Part of a small language model's weights.
Architecture: rotary positions, no biases in attention or MLP, untied embeddings, normalized queries and keys.
MLP neurons of a small language model. Each row is named by its layer, matrix (gate and up: input weights) and neuron, and shows model dimensions 48-303. Each number is 128 + 32 x the weight over its row's rms, rounded and kept within 0 to 255. Numbers have three digits each. A neuron's up and down rows have the sign that makes its largest values positive.
After each neuron's rows, "fires on" lists the tokens most often at its 100 highest values on Wikipedia text that the model never trained on.

L9.gate1160:121140104138076154144082141138128141174071144108085088140163117130108121080138117142108137126112145123111153031147160124105048112103061153147162120160205108126158155163156136122119125100164121145128099166118147038072153137115120170078131148095121125067067177098173121094116151101182179098126130127158042164153151108106181162114176110129130120126132178125121113128068113121125142156131132162131175103076129176091127146145090133000094141194101135144132119116152118082096122106138096084141162118168117140130140086111099147120112065122126137112136089135147146119130165125139122107155116097107173123115119134115121131150114111115107130208084138120141120107167162037220108170130103130126131157166199078166066129137170170142136136119133068147089060143140156146143104158131108
L9.up1160:152098136189154107130148071150143158131116098137156121124161157123146152113076125115167100108126039136120088187123112059182209135095207097133155192180072094137130119107123137107097112157196157140048141116141138213154113112103173147130150126130102115172129123134107099173161145125103067155108155139146202113050138167133097112133177135138132110140133142087095172109144109189161101129161131173154119129105071113107138147107133144175128144103123126153140167119147185146186129153124081096153131104100199142130166109098189153084106175127148148167167110119091107101089113128111102153099069151140123133136120154111088089099128123178169142114135162118118109098113153155025114087145131143107108059170170135113177143149120132114132072187127165117201132053138165132118142105108131
fires on: "'", "("

L7.gate241:133074128140163105121156131161143135195141123086100132131170147119135128173162135125178106127178168131127186182167147158107123152105141127143181215103123100174121144149101145131128132121155121178110087152105116129157087145146088124121092109102139144126168186074137109074075130153144170131102107150172144195160127110097170169172105143101136159184132184080119194106176188129134109145085088101167119166144114101175139100129062149117160152177103178173152142088109132134154116112155162114184177136171129170059047154171113124122151134145124132075184141054121068120130112070161152129103146164076148167169170101115146175088137103178137105105171069082132179075086126149179108147105145039182164120107091120088134090165100093123112073163187143144169128145085120122142166118148103
L7.up241:166112113100084130170117161188125129117115103110156207184142113158106173100135134149061137124110112103148137093104124104098184103075165107041163123098108140169132116126119048118084113112144089121190156193125046136166142138148131159103107135098144113159129138125108102156156112167134176062100067166125071111112165160176128118125145122127109109136060110120122131113120119098125067199133100136132132106145069148127085128153098098117131135105128092119106143126145142106112094142164140144073155121124056100130173135161111103184141116136089119149165136091167092127109119149126137160128116143139051153067160089111129112091137148189116148079168069091097152119123119093127247116120101107123106127163188187119140097122114081112144087129143148133126093128078099120135163142131115
fires on: "8", "7", " |", "s", " States", " –"

L4.gate620:109204151169139151149149077177110137156104124111135033112111124146125112098071134090105117143132198150104142142113163139127123094129104098110124152095152136156112077159147156118139089102138120145108057119173134133140091102145109122109123178111116136063185096187158118169130109121133058167120085145152140108138119113097134082108122123095135105083160147133089112132143036154130199169112093155154125135131093125172121160156147111100112148130120085137104138150083155218146125114100110104107112137170132089107089066152074225106201115066159078172163112156166110087067157148102104121094110172109135107124166105164140120178095170098155140142149127134137089101134123157148145149123132113127093170101137113133177116146172136100139109123112105077144152146143103138112177103159128
L4.up620:122137128127118149146109057051174097174139081048150103138118149101118100177101119088064176134158173097116103091117158125189136119093096162180136183179140115137150172111128127108143128129165104069139098113121151156115103103115079127094100137107173177124117091162198187137154049072116140129159169152117054095107082117121103100061097165162118128099153128135118101091151062141125144138124136151098111100157143209144111134051137077077113096112146139121106130115113094136121150147091130100037145095136117096142157132129123181140119066142135112090114151118138122115130143178138186167144127137134107144149165166126194130180140164113127099164047163151243127136130174076129123149178124139130109156133166119121156116161197111094135119131116116129172117076148133100088159133135107
fires on: ".", "b", " f", " out", "f", " g"

L3.gate102:100063093125146134071063124167099168156163131106127151150090165136177114075149075160094109105100115107133206152081075145105114096118169085142067136188115093088134167129106135201109102102114099167136153091128159121112146131110103146119155152118166139104151150165110092119106160144162136094157141132109090116185121161129148129128131162099089132120144117142156084097174129100146114174133113169182135155152152138159154148179064093122118151195142097104156186200159073160118121113159070126121156111117120132118122090129161122127104097075136169180133160123145126137104147220153152141105142175175122178179105086129104175099122152099128153127159110108103089092076108167134105197133147169107106078174107108154109156118132145081038152148174109111139112206164161107132146159129138
L3.up102:214132131123103091096072152142094140138131093153123132101166170226123084076148109055120084136136126051099129150082138112135095086125110086129103055183123107113131111095134122130141133140070139173123121142164156129185107102042164144114118119179157187115118136121166099101145107165126195094107189120131129137154116087150081135104087124128198096123144107137141046111219149145154113152105102126152146102048146110144107113106138184096166185124094123131158162140174085137066117103185081125101129090061144152178095143046130094120095125125172102111105126186129158112126116213098164180156140100151158162145114091130114144098151160174154085116164140150094138111159137106155119119170155117134135135123147107143066115085124150177124145156143138135170134151152089095120073115095177
fires on: " |", ":", "9", "2", "0", "3"

L7.gate1077:095065167163110084163163123140110153159177154094186179170083145125117166152173163175127142135173145183118092156053165176117127168157102143136109179089133118103142129076098143113070078134151171154090156148074134152135142069127114084116130077064116162166143150091117106062148123124108126124124145119127182123122088179105139157149136106074119107161129160123135132098123150115128111166059168121110104153170138166135110120206121138157106119136141100107191121140153091114183140119084153118128153133114107099107131126115140099069083134115149131103152102090065071137083188144156102171103077209071123097123162119140176151088071139117109147138190142074118120148116083131150114097182114207101095091169162114107143182146116135111127084114102155111153106146069136171140104096017126
L7.up1077:095077100126101172119136088131116148165133077133106130117127122127190132144113135096117103141130082189069097126106127166135119096158181155112114127114113169092128127189169149120117136092146104184144100122127079161194107118133127131071054129076112145154093112116138105124122133145135165110122083104144203130170137097207117070098125098161144043087075141133158095144150085107191119133120121129112177160137132109126046139158056114143124081103106082131085105111165159157107069111174146118115109141180067113049121105148105182141224164100153120098104093131119164113166134136080133121113163186126122126153109106165167060136135123125155137108111103129138131103125113144078219173116115114179138089108129161157157102140057154134103092162113059126118117128082119148147144155142137
fires on: "8", "9", "7", "6", "rom"

L3.gate1023:114136106135121185114087122182127185147097152186163032187104140130159053108104128144079110170126130143152123118131094156139105108090152145173136113156051149106109163043054090206121178082083147090138133090148131127101125131118139120107050157095123147123156077088180183108111100086190101158130147190080169166103167117135091139128118165116109128203094142168094069116084143112140110149107141123145140075072125108176123124213113136118114117143098137103149101122074146231177135043180106105154110111141176121141158158057112127119144046169072140129130137093151111151142105112131130098105087100145082116150080151086091160140160132130134168157139135119099163077193133169078117142156103163128120124140112127155111143158155163089107155111200224158094147144129112180228193118157118
L3.up1023:131114101147124144164118159119085181198155121165114108186155130149166054107088144108108122137125117124139084137136087148126131119109142108161110111118070133106109143067104066121128216134124122136123111139163108084109090157112116126117088179109132179135144065132128108132124154105216094223151122138120103093141196069155079100139167110177119193141121154083117113108065147043098064108116097156110139158106115103132128139204116150075119100155154094130092138089077100191192148058174060072143080142132142093170193136132166122106173093152123126139146144129094149169164099190130118084088112125099114167150124089099123148142164183166141191134102120141101147093216115169115092161158119121118172172107099125145114169186127139152125090114198242161092152109151115131192154069145184
fires on: "\n", " Al", "al", "r"

L9.gate94:135161125093196133172149133100117136161119172132193095122141161134151163088098147099173126120166127065130128159122140119117125125144109105154172118101136136108100126179114109123174165097063130149145137089141124129042192104157132130145171110121128091091105153177116109154140116192131169143134136100160153109092101143143122092150108098116095128081138183178076123167157164151119127113158152091086122127151153104116100121097153168132149122122124123160119164111158117093126134077108188191181149109126150156134126188201105089141117167108134108154093118102146099132152187057118078120114119161122082098111153182178111134117087161084116106121075143158108149139143104126154117126132116105120138036100137140106031120117156199106119190119126096092108112136125151116079189149077101
L9.up94:123118074086140054124131110164115193092136177099110141147089130092099143138107132142155145139137153116175147148059126071105173085126063132159140164170097158055158027166167106128153139151150103191157168091136120167125116157134160056146101129179132154114062204127115068150147122151063168123118136117128167111134099104178183112135125107085154110135091165171126179105179140114123156150091133100127131101178168175073148103122098097092170175147087120086088145058114116090143141052081139128116114175106117161132135119120127103081121151071116138144133130104057120122153141100141089073123149157116108166170092213156163182113102146089176153131071207109131148106176125135132153163160122119130163171108165139113096139156145114101103129163099157151140153163099109146119129123071094
fires on: "3", "4", "5", "6", "1", "7"

L7.gate1019:139107091159151171089161138063155091119112117090125184056088069183137097142157128084142136149095140119116073072127140124174184140123120069107141084098159143151147139129099074094164042145111119131162142111130153115096083110144087092115120130147173144136129186139113092124160135132142119132200069083156135167092144104118160118142128159166113134152133176176186157123141111070125199163126095141154089102138172157120146104115084172202130142122107178172139099125105171119122121129109156106213129082100139111116084125132136115192146153174174144170163102093112140064120137150114101143098099108125120099121123125151175085116113076117087108198116140112135094118144169131131138131119077109145171188125093077074116125138117103103065114195139121117122055131114158109129113127104136
L7.up1019:157071064122132094087145134162084127194154146196098118107066113102134124088134104108164105081128150146103119139138141091113173138116094117129104179112093110100128110174074057154173160119167150178123051144129123109122125151177084084138111127117151128157159109188122097117132151213098144179137116071109160098096128127136129151173084110192108122108127145148133151110171166132128171166096177146150117158125138127125126139121144179119166146176119095176064215116129119111125106101058108086163125098103157076104079120146098176155180167139079124081178118125108123147117156069128174159148183102120139080176102112168167126150125123127125132149091156119117083112180073132159140202144107168166169114139073162036127106158117101136090151120109135169154081184106151138110170111106099
fires on: " ", "2", "1", "6", "8", "3"

L7.gate510:134037073080147133098121083190120138074082087121113084122196119122193133130147130113099143171183146110143116111112160065090107121157154096120144162124168172154105161102099155132128124089151095109122117132140156174174170129169126092088095151164239089155137101098116157143128128178116179104141131148181126088127114099157121153155112110111158134157146151120192167132118118150115145107110121158135109070176121165208142081107117094109135124105110115131121125176149107065145082108175136144213120117129148147152106076105143185141150160124144119137133033101132178161140132170147069103182124083109138108122149125141147202199107182137146140077114136134211104118121149116141102143122083145124087118123097089168102114173149133162137127166123166156159114103129146063188139062127143
L7.up510:173097105117169163110166125168091139045178089150101134074176149107146100085145141105072142131108183140112150135201150082106124099172142113101153136074129181142120111119135075113137089129060138168109149137153101104084175137083133092161089157132146134095126164152108126167110134103110107140068140167187097088171091118095082174151160137121142117141146187103061135098108136144113119139069061186114097119129131148129127142122057134125085127108067122136096157172125098130119130120114157162165083115191076154162133143112123162110124157127128204122108120100057105129177111199155128127153130127054184045096160109194135140176109141129193115135057130183179154091124097112140052160090096159099112145104146122129125161159136128128120114172131101091145102107124111163099131114134148
fires on: " one", " born", " part", " is", "one"

L4.gate956:119141133135129152155123197159070060145123151099085178155145100119174127109153184147155189103003062168103139111177094142130061164125124157128150071104151158168112180141138117125138138143146138153108154163095120119164076147145075061132069141102080146096126153124126172197134106174075203108111104118123159109164136101136134177097118079078134136116108112107070064136092154139125154150169101184133184142107146128075122094083098126123077151168116145116101087159153129096132183174094107094159116190144161131117112149134142147088062105131080123083104124136135098138167163109190205175151095147129200130103103148172117120086163136131074125145193123131124130134113155134127068125112164176125121116123143137125083112118184119140103097201155074118138041095191139081079155158116101
L4.up956:111081142145081128130143154142141132073085108094106153130139147126169156087121114112039146104062103173084195139116072140104109180115136086129152099114106135141145128163111118142108145083147105088101081134068079136143061094136111075135104144074111117147224109169095118152121164128099136103128073099141128089125151126182127123146104112104111123132077138089166106104180103155085143105134139119154117098123076162096118144090074157161092148143155113114130180115120114093113160211124143120188154123191162118129098141164119120116130124068131106160056068090160076139160131144140097142161071166139109131103124127110117093085117083113150135102110130172133142073150128135185131127156110081110129047119139124133161115106085176133141134164159103075107103148111110142081114164111075
fires on: "-", "or", "m", "'", "er"

L9.gate615:095144098110142134116173138102158178098160140110143115138115147120088149122087146048122169137161184113119124142063116130116159132181097180117174126107191153139133150114107161132164135113095123161180037077106128138155206108090080128127082167177158143176119142181141129163138158104135131136132082188140126082176100060143085083122047145158119119055123164138127129182138124101134185130172191157153115123116166113125161079098181167088118119161100132130108203090099112096074124115161209129094142092153139142129120097169061182144160156095099096188172099113094125091138121162073079081030109180088100097175163167146157160104130184149122152195097110126169083168181135172147117100139141190144087113141142156102157126154116093146103121091089075140172113100135119127111101120123121
L9.up615:087121146089136079147199082142161055099118139120167130116169117123146107063064085093088130096198176160129130173137123079151153052098133087123132154174141083178166067114136126121164132139126147153098081097092120158127156162123155087098101139161160101103079115167139084170115127099131111152125148126112127091181117138111161141133130128140094104070104123088084180113141172165105055133119081132106149112128139076106161111111130099156090093168042177235148155104120134166080126233109083144172076161169134135122153105171153186205157102119104095181168131120089163134109102130136106132113116171116183095163088099105133148137103136152076143122113101096191115151099132166131202150118103121137156145164176100107130111136143171115193117118081105146171140113121182149093142105139074
fires on: " b", " B", "b"

L7.gate634:126146138087153061149173137139084117175207142105163159114140103089124134160125164102130149097144085145133095117126146137088150194162163106123122110148131131101147060183043191130114143150137128076117148104062106179135192121113136191156100124153103132119088221128133079104097115102180120144147111117137169126096168161097117166129087155096118170127108169110105135116144153068112129142108083147097155180123124152217059152136103130151196118104123087097158118086125125148111114235119120114143141125152046131162108209116139126089167160115137077145049192146145140091120118104106122132106152131131130104082154065161124086133150145119162109138149087178103183146103145153099136132184116169106099122100129138121106103177146113150159182127103098125167121085098168104176160144131160
L7.up634:125120211169158139100177139131124116175158065107144182083127139095123151145146168165160176144134094143131074199100062070144068151170150119088194114180076089089166157153171129126074087184176181087137129108103139110119154164073169103179151164119167147125100120113141155101129119117190197152134123083131168088149134100109124143101116152137133195112158108197109138155088116178094144128134136130134103129103119117132108091136113171133139122182102099127132092147102125101078177201181158087119147091130084144109105137080138086110157115104151111219153115127149153143116167153142116198075160140147102141130101138126159095149088124128117153114171103166108139135113123126114128150099101134066126110143205155213129114157097134086131130144107080113125091198100180128102077133165138
fires on: " ", " res", " Res", ";"

L7.gate557:138107095117142181116134132101172164088197101125136133154159110110139100112169101126085175153106153168086155090178097074141089196156133186128172188153123136201078164124110152119137183164128123110134091116121158102131149131164090136083095139163148166159088147127075156132104086098122107112119119181160115084125109092117160123089181157139133165127135117134131148109167151112153095216154090130095115081152149109118139137147092142116126172141099145152123154157115137118153114150151092169198136151135108113176194134111069112088081127135110053130067132142114165128125144152128091088135125113123125125166154139095097155160113064120140122181157130255145176093073138173205105139125102101156135131168161078155170145213167118099127128141130147135132131132111144151177131124124134
L7.up557:087107141084104133116095120116167175114210105112092128126145085097202111068100118142112133171123148123115145190138092140131104106159156132191162057151131161166156113111122158153189148187147148119069108170089130099107099087216127086146092120126144106147139144164164126166186079128141144107130116122121115109088158123077140117091089112108112140073126090150131124164189144188108125157136143113104126129119153144096086135121147166159075123186138179139125117201117107094088125122187089170082151122093106102187205119118104183094056176106149143123133133121130188110172143120119107156133000139107127056140135084114176102194193153132106087174108080167145154110082119105126144084096083171156108147153107120096137190117105105111186138087076109087169150114151081173130119121144141
fires on: ",", " one", ".", " for", "one", "'"

L9.gate176:119134198210131066149154114132135091208108119170131099156184110124133191131127087124140085098176130179128103145128112097099167107099082140174104185168108147111139107180137212150102091153074130138105121174119158128101089111106081138152140124172050147111090152094135120145095121169174114158048118104118132183110136124133137143077168080150102119182187180125141144103050110110135157114104079106178133104113148158096101124165098087134132151113099077172130149113079148102100055123134104145067124174200190171086122103056107161114146121149100059133123126084171165153115115123099079144117119170161161111128178153132152115120077151139088143164106087143139148106127126086163152150134148110123165113088120119124072150076082089114111081129128076134156133097133141049101216187107105
L9.up176:063094120099173117098119104142154122152140111169134097199172130143128156152112080135128098141151093149133147057123122112142157129105142116134130184045152130059172097093099179166103147099135159193033154085091129154139084100142146129124137146169131090096162164137055154125182105156136105089148145107166107119083109175097168134108169144130156119125172089128132119103144105192125121158119096099103066091154111140102143135089163127106106123112192120097120146107159153080085139149090131152146132131136141096122127129125124175055109149131113084129095126162097128127166119116187096128127127131086131168142168140173125087120109151099140096104128115114114210150100107157170204225176140090162150119165131116103139157111152203139126070121147128199165137133143158109151064123109174
fires on: " \"", " '", "'", " (\""

L3.gate748:119128181154101181077177152167065137107155195154078126150160169043097116081136150145160124125137092161096067180156127178081149119108137153116135185144185162115084097112153170070122180143083104087097123126102118135124117105139131183159158129128163145113160129100104105056170106174163090076116169103140150107148181121117116116148090161148104124098139130183183098144126107149116105137134118126109166138145130079113077102079194083142094117171115166140156104051144117135147100122173138073151152166161148087111158095135091113114172127087139165150179170165150163148124126173157089103191151082115140154047121156143127175109076121140149146170152116143123139112206132162106120118086166110143168164186182117185151151042176160095137091162110140149078088126119139088119113085132112
L3.up748:145139186170132172045121193103116161172162102135063149151132089093076105082103134157178148132135073119120156087184165076132054117088131171131056174162138111085171073130066121067109104115101066131100142104137135184112149124145115118096132129116155139093167121107186155120196115107103120127201103128148167110123116144176082124125100155076135128135165096160143154103084098115109101191108104090090078193168127125140130147173187104110150132116090113123119102196119162154134152133107109117185148132113107153131081082105048119127136095093141120123111199129161122111097117149210166161165097142102085126113138126157120104145160106135113067140101161179134129158131087112138158134084101104148146145138167087089131135066139156096112149110152152160082191093143121146125084081121156
fires on: "u", "v", "is", "ă", "i"

L7.gate196:149139152152133084215150068108106078178135073110130146153160115128150134135169175142063111072179168167084103083104143135089108142074141156189095125121128137146138109190107109130118149135101159136119154177061181109077103148143104137184117136141077113111184143132090081085134082121129112162125130088096059151100123152094184138099083132110075138109116084138086128132168115121133127127070132122141137109142133117148065136105169030132160139131111138084079041075125133100156115124098147107125112156072102128100186104171109135157194119123088129145137134060146130132078155194096132140128080132163154116144134139175188124058135150156126138120100132128112103183191138104058078107125114094099075125089107136118165071178094120122129165123098103109188154098131122071130129098115120
L7.up196:102190131107122152140111150124123131133135140126096141143138111114158129131143082099120169144066134157158166120174064150111145073137094087097097140153095110095140151150156110116169149119114083145140120168122082140120115089094133112132115125144086148103138153124123176094053128066162164113147136160118125127195208145132095152108165081100092112087170172137146116117181105179144145124110110135133150093159142141109133135129147074152124131143186113129077097069127128164168132158206091165104146131058169126099119154128121141185084089143118236113135144144103076119067131147106132162121161132130193171094108196133123164121135109142165112097118151110085097124101107105096206107127123085115146096094109132111122127125122100074139128183137141178097095083067135111145107098061111
fires on: " c", "ak", "0", " /", " C"

L3.gate99:113140117136079138181106071156119142197158086136097134118059154113148114143143160089123075046147178123173133121106127094075163142095117079148149157127099095127138115091138128200152133080165082166146108072101122099137138137117137138068141137101097166155097186170197190102096132137156149098113169155131136127106122070120067146139170159095101131092165137164103123055118147154177165126102126087117117146118132108092136145087149189122153084094148115173115156114095103148114166101184212075136094163104137109167148166091083119136074144138133147039147110125156127084132150156175179045183145159143173168138094085125126098152180102121154127193104122140110136151187172140136100152144104099140110153094073126140127113144171093056157117160147087180107156133116157047188114104119101
L3.up99:145105196145163171172106115170132071135102132146116088114055089112127084078103154104125130147125157105075071151112145109117144078085151148143087159127141153155143124142110096151110155077122139159150046075111103145148134081116135138116094152119147132114148181138164142126119110057159116109105108094113181101126109110170103189109146130119123142062177164099130124026084155124098121095101083076190116163101126115106079126158177192159089096065159043151121201090140088181136200113111132144142126109087133144085159146127090080103103149104171092101165085144116125110168122144115124109123149159136118161102094139109083107123186143184086127111115156195111126117182148151177138170124137125123078158077095067196138169115080135109098108201137126158124160120121155092096130138119132
fires on: "\n"

L5.gate1153:151123103100149143168185150046108165172173151183158125134133155141173099147125093088149110094183050104150172151119118082130130152098160097128190091159057138095165144124089136209105171073151124081129124090125156081164128150115173187137130137140193196125108126145154073124145121095149155093087111109081083122100132153139089117187151127113109092153183099119126176148148090108125172126140102173110140154129106068139133193124178123085173175143101102104121090100184124132141146134082120103123194084146142114091106171059180122072116151151179185106125095130157153057124139132139137158074135182103111108181117087120074103119101132079173171155151132122101100169107135082126078106069085099111109106124109179114149153123103098130084178109063096089124186098072108134112109099134138
L5.up1153:123156161156124127194122154157139151136144138137152153123149161049109073119130128127103090131160155082106175133070138080180158138145113109111081135100168146137113126088163079075125126088109121158182185082128127152164082141112117139137168200103154204117121167198089112124124150096132102095067180146134134077138148175116127174135145131095133116148139130135097086112138136165130148124155106122098156127086177130137087113128096147117146178180167059176089113118146090109108138115109143167132155091176130090079057150064167135105084071155131171075126131127136113102153127138096166126108152134119179125083123160090114116107137115104113120127093142132134102167161116156143137055133097105140096102046185132119148147110134092164130123142111076140111180131154075136089145088109123
fires on: " of", "7", "Wh", "2", "6", "9"

L5.gate577:085148103091126116110110145189130115111079100088088155161102163115145148120127140178134173147131114196102197035136115174115143086108141094083115113085096121190137104121122129092116130155111129155137123101115130098074140135135155156138104090106209074116095174120122063116128137178127119115125103081133121119145150115129114099081072088188099191094120099185110158129106140148150137175110085164107139091168120094103168132074071129105138166079163156151129139104129125090089103097096064068140129137109110137134108098123168147082093114146126082133189102166128145086085176160106165133111152064152172129134103120177146087123144163153127095098154167163181134086137109131048128097050164145068133163188196180158093170127166143097167135103144084159155118166107113086185102107114146
L5.up577:084114096089105111130107122124077130114098116126133149139148194135140085164148117124118086123136079167096066154143138066090098053132114102125096144134096162101127129069059130147143158167163161101064108140164121127104133180123176172146165107152200141080121199084106137131108066136192144151105161134227096107107174137116120095113095104132114139182111127114163162141112161125124092026126145136151101146130178126072112137056094141125122119102098111196096154108123114119122122136118138142121091135088163110137126151083143129103034099164157115166133108149160145109121104142114140105160103092134130166203152146097129088033142185163144118110182216156130145120149155111085049147129150148074125158134143186105068142132148172102102128095102117122174129117142181085117169108092162
fires on: "\"", "'", "\",", "’", "”"

L3.gate993:104154169122097110082132141162105139139173087149121136184064156132198146084131103202101141119108145213096178109112108144101107109088141156143104079148100207131173117125155148124150105169132093110142129121172126156154127088103173095104126122152136120179084138107057116179101144183148126147134190120150096165114152122082165143120070102116135170090152133157200152137113110145115109123151101143118120144121130126098078124117195113192084145113180109092113107104147140141134138132136130091123069137157157120222122160091163138107153097083116137124112058101137140091103094142145090118126110092157101240199139157181106116185126150093159200118183149158132110108071135112095122165121168158159100078122146065104079165151143146102180145121147085120171149068111120127147142159135081
L3.up993:108169129112110118100124129132141113126111107150113157142096062173190106200090126123110137066093120164179112061136117138091133152115100133111143098150155163108141190116101077166119096114083153153169163085152178114156136135132193119048108135132130081152084176105116089138111128073166145138106124129081073113099135184151160127143126103113156163081131097099169073108144100198137183115142107146127142153087190134096102100083103112123146157122152111109098115125130120134175194171117132108107106166184147165183177153161125090149119166100154166133075081165104083115119122131124084113103072194157131171092160124150115092185105098148194107120097144104087135192109106017112106137122237155117142129152096150128084151190132168121084163108145122101142140079086112159151101105112068
fires on: "ure", " finished", "r", "ch", "ough"

L7.gate58:103117141188091126118109104199116098164124112180085133172169123124123162118103124152094067140101135130179146046107103101102142102114118164142180164137122121131140130120121148163128124162097164145134055096167080068170088165157116101125116068142145189107135143109138134115158169083122119150134191123097112143115142120132138157119138142116140145063158150127161161090078129101085125137123127126169128148114098170066134121152107146078111142092217092154197172106119082115174175132131148139166123105142120143160090068073071132130104062179162129109147141081180098135140111117104144139166129130102143132145135120144138166086153133107067096133120123078139100117177136116182193142081138103144127219156098173132113160142169187099115196146135124113144136128148199146113086074153134
L7.up58:151108127139125123131117153139128056117079113128084098105116139124164147100172132133115129135159131147111139152154137150167104120070083174181079118137163168156114123168092153194068088132133188143108131112135132163131090109178149151148154155120160144149091116060118060099159079080125152116074115125127142102149093122130113114207203176140118123126130127150085128149173143123102131167145114111104123116077165103118187141108136151109122136099192104119128129139176075126137131164095178105148158158116175067140136132142105102146127193118119089176126069108069112133136107123094119141064130068145177104108172167131131136068127115186155073132145086170161136159119121088130161136145113103124130156154059167127129126168114114135181095222123095103169079078136122150086164132178164
fires on: "\n"

L4.gate798:172098123107119113131120126128083100097161131104122119114115104141097116154173173151127155110113096129161125132126123138116130141122096122057171113191139100155148171147142190130137174128061088144092071159091145074184145168117094102162143149145180127112125119102089175144114144128103072186136121113111160158131121135119109135169113099151156152081095134139130160109187176072148151069145108099153103147094103094086176102164123172146108160145129140109096125189112131119126121153139079133180137128122220104165087182125098072179154094169062080072141156116180108115148153118164089090104107142101127153164100088103132133161171058117150128097075178156137144149115081143124117103060115146118120055164072194086081135135099083094125105139115202094161117109085162144095166061113132
L4.up798:139113119128145132131160109133146083146145175163163195048085174129194162072088141162108122136133134159118175118177105133158119142115114175159132125104115142140153100136138136120111170154148171148071159175139106144131094172126083101131112167137076151138146142194137142108163146134163152074092094133142157122112113162105149119189170084091157146125136174128155155117109122071192094145124096123187143094163132128116064035106173237084170152168125101120140138121134163025141144099161178130073139154117107074100140100146112118183112148132098087182139080174136171159152141129147114199157114145130157123077161093131099090135117148144148117150119134157180086086148135115064167144087138127116069078150147193159087084149106115125135141102151150142084155137115075097178084132164095
fires on: "6", "7", "5", "8", "4", "2"

L7.gate658:097090136143122086086162090063153127121104091127100133122138120118179162130112158077174153101110166170127033139127111136107166100129158164131167074181151100111149158119146121136155133157068157072112081126101115153144156169130136129131058150124067148113153168124156094081148094135126177160132099126135038074155115102144123108085104125076100102142129190192136163148122085054065179136170137124074106129152080092145126111179102103141114158140142143094138166176134128062083117128137158157134093138161103183158105150129166064134109139067110199120149126164132142133163154128209117101116142190133075066106162113062100114072136126128103137144145088130129127148151117096086187140129099128154138115153131144127157080117155129067141120136105097172107094094120154105098106072130127
L7.up658:182161182115109187167107132164130139136176149136148128161159105109081156158208197145131138107103094203081086139156097079079127130170112107082146087152103076119098122107137093127196162100098139131115096106117136066083139122095161149134154110087110161156101109058167076202179121109179133116090205191125104113125137133133165109140076121123122215131116128110113180121112134109098084164136138138083139155131136096127125116155075114127147110079073194145163132131186107191160179164123099088110108124043125096176149130136128147175160165125135126137112117157159144107140154090094125146105138160139117144147088125118108099132085119086113129125139143154107120130107103144093086149115106073090136080178140112148151140153149179093129157159093139150111196157105187121124174126149154
fires on: " "

L5.gate987:086134092133142096087105220164102132067117093157139129067136142113192112152150077059187079176067182104122107106133125115111093114130082154164212158104140119081162136076158151149148152107141087175092102139130116072071139132129123150122090120118119125129127097133164120142116098097157114175164153146130134148040089065151141141102114141163167078147127062135145104124127141152083148127137109159153124132112096095128096139116107082110127086115104123117167086166155143108083092124183176169167152162096110092143113092087126150160125121188041092090130052129060149093151151172118156116114105038143137118129147111140073179146172135118157068179135178086126065165162168142111160119168119130057056138075131131109117147096105145169096150142093150121172136118105162112110130157067139
L5.up987:115162167096157102131119127082085125164152145142130133148178105051163137161126093072090114088071082160085074073140122108119077119080109067178135135125132135133127129116051157076113110114203160114117095054105177107121082151144152060129125155062117142041100124148084126114133085142107132108156180147121113096125161101128158146134173142104140111167156142119075139118139135155144104125058113125088076135098083148133163138061084182126106134144082124087130139129091129144142166158181175146083093174121057123157170151137140120121110120151131098116140135098085121117111154173119133132094127080118110152092185143076130141171147163108095145146133106118146127147175174149126127170112128172141040173120119113115060148098123145137133082143185119088097080174128158076158085120073185
fires on: "0", "5", "'", "ion"

L5.gate223:145147150059160096139175134107146105120152146108172148143146141096120211169164126111112126079153138178127146128125120139107135137162187226111114186136116099073212131092097194127133147130133124093168111133065168139129103113059125215172138143130121117168142159181146137151162127116156118135141136100086110133180169105087098140119140108184094112137220116100213095103132087108123154085138154080127163119150096104142112094128111140063114100136116138122176062036134121161168116163147163164131124101110155106095144173146122087086114154110124123094137167118156099176083145073104128087120114136145160115142158100136094139105100133110157099124130139176155160180124125101143132164096099159133129176059156140132110160109138148053113110156113075068152120170169139090152133098145095
L5.up223:113137138110113132145141161096130098096121142064102178149154112095191152153165143168086125091168091134187128117130097145143180123119135185158087153180082116128142110156088183139078177162150166099097184152144159142174164164135130161154123169109094106155099143164170107099149133171080084077235149154128107112157136168131135143193177038165105127180164096121165122153118031122143098142138134087132094139176162119149140026147087158084146097203106099171136134124171134075126091153140090177105116136150106085166135167132104110157103094115092161102150126118165055120171123146129131126161133110136185097123125152147141142103094133132159113153105120108159149170088107097131140137126151110132128176121126140196147095090138131181147106146140088161153091174132120082143109079126166
fires on: "ap", "om", "u", "ä", "w", "um"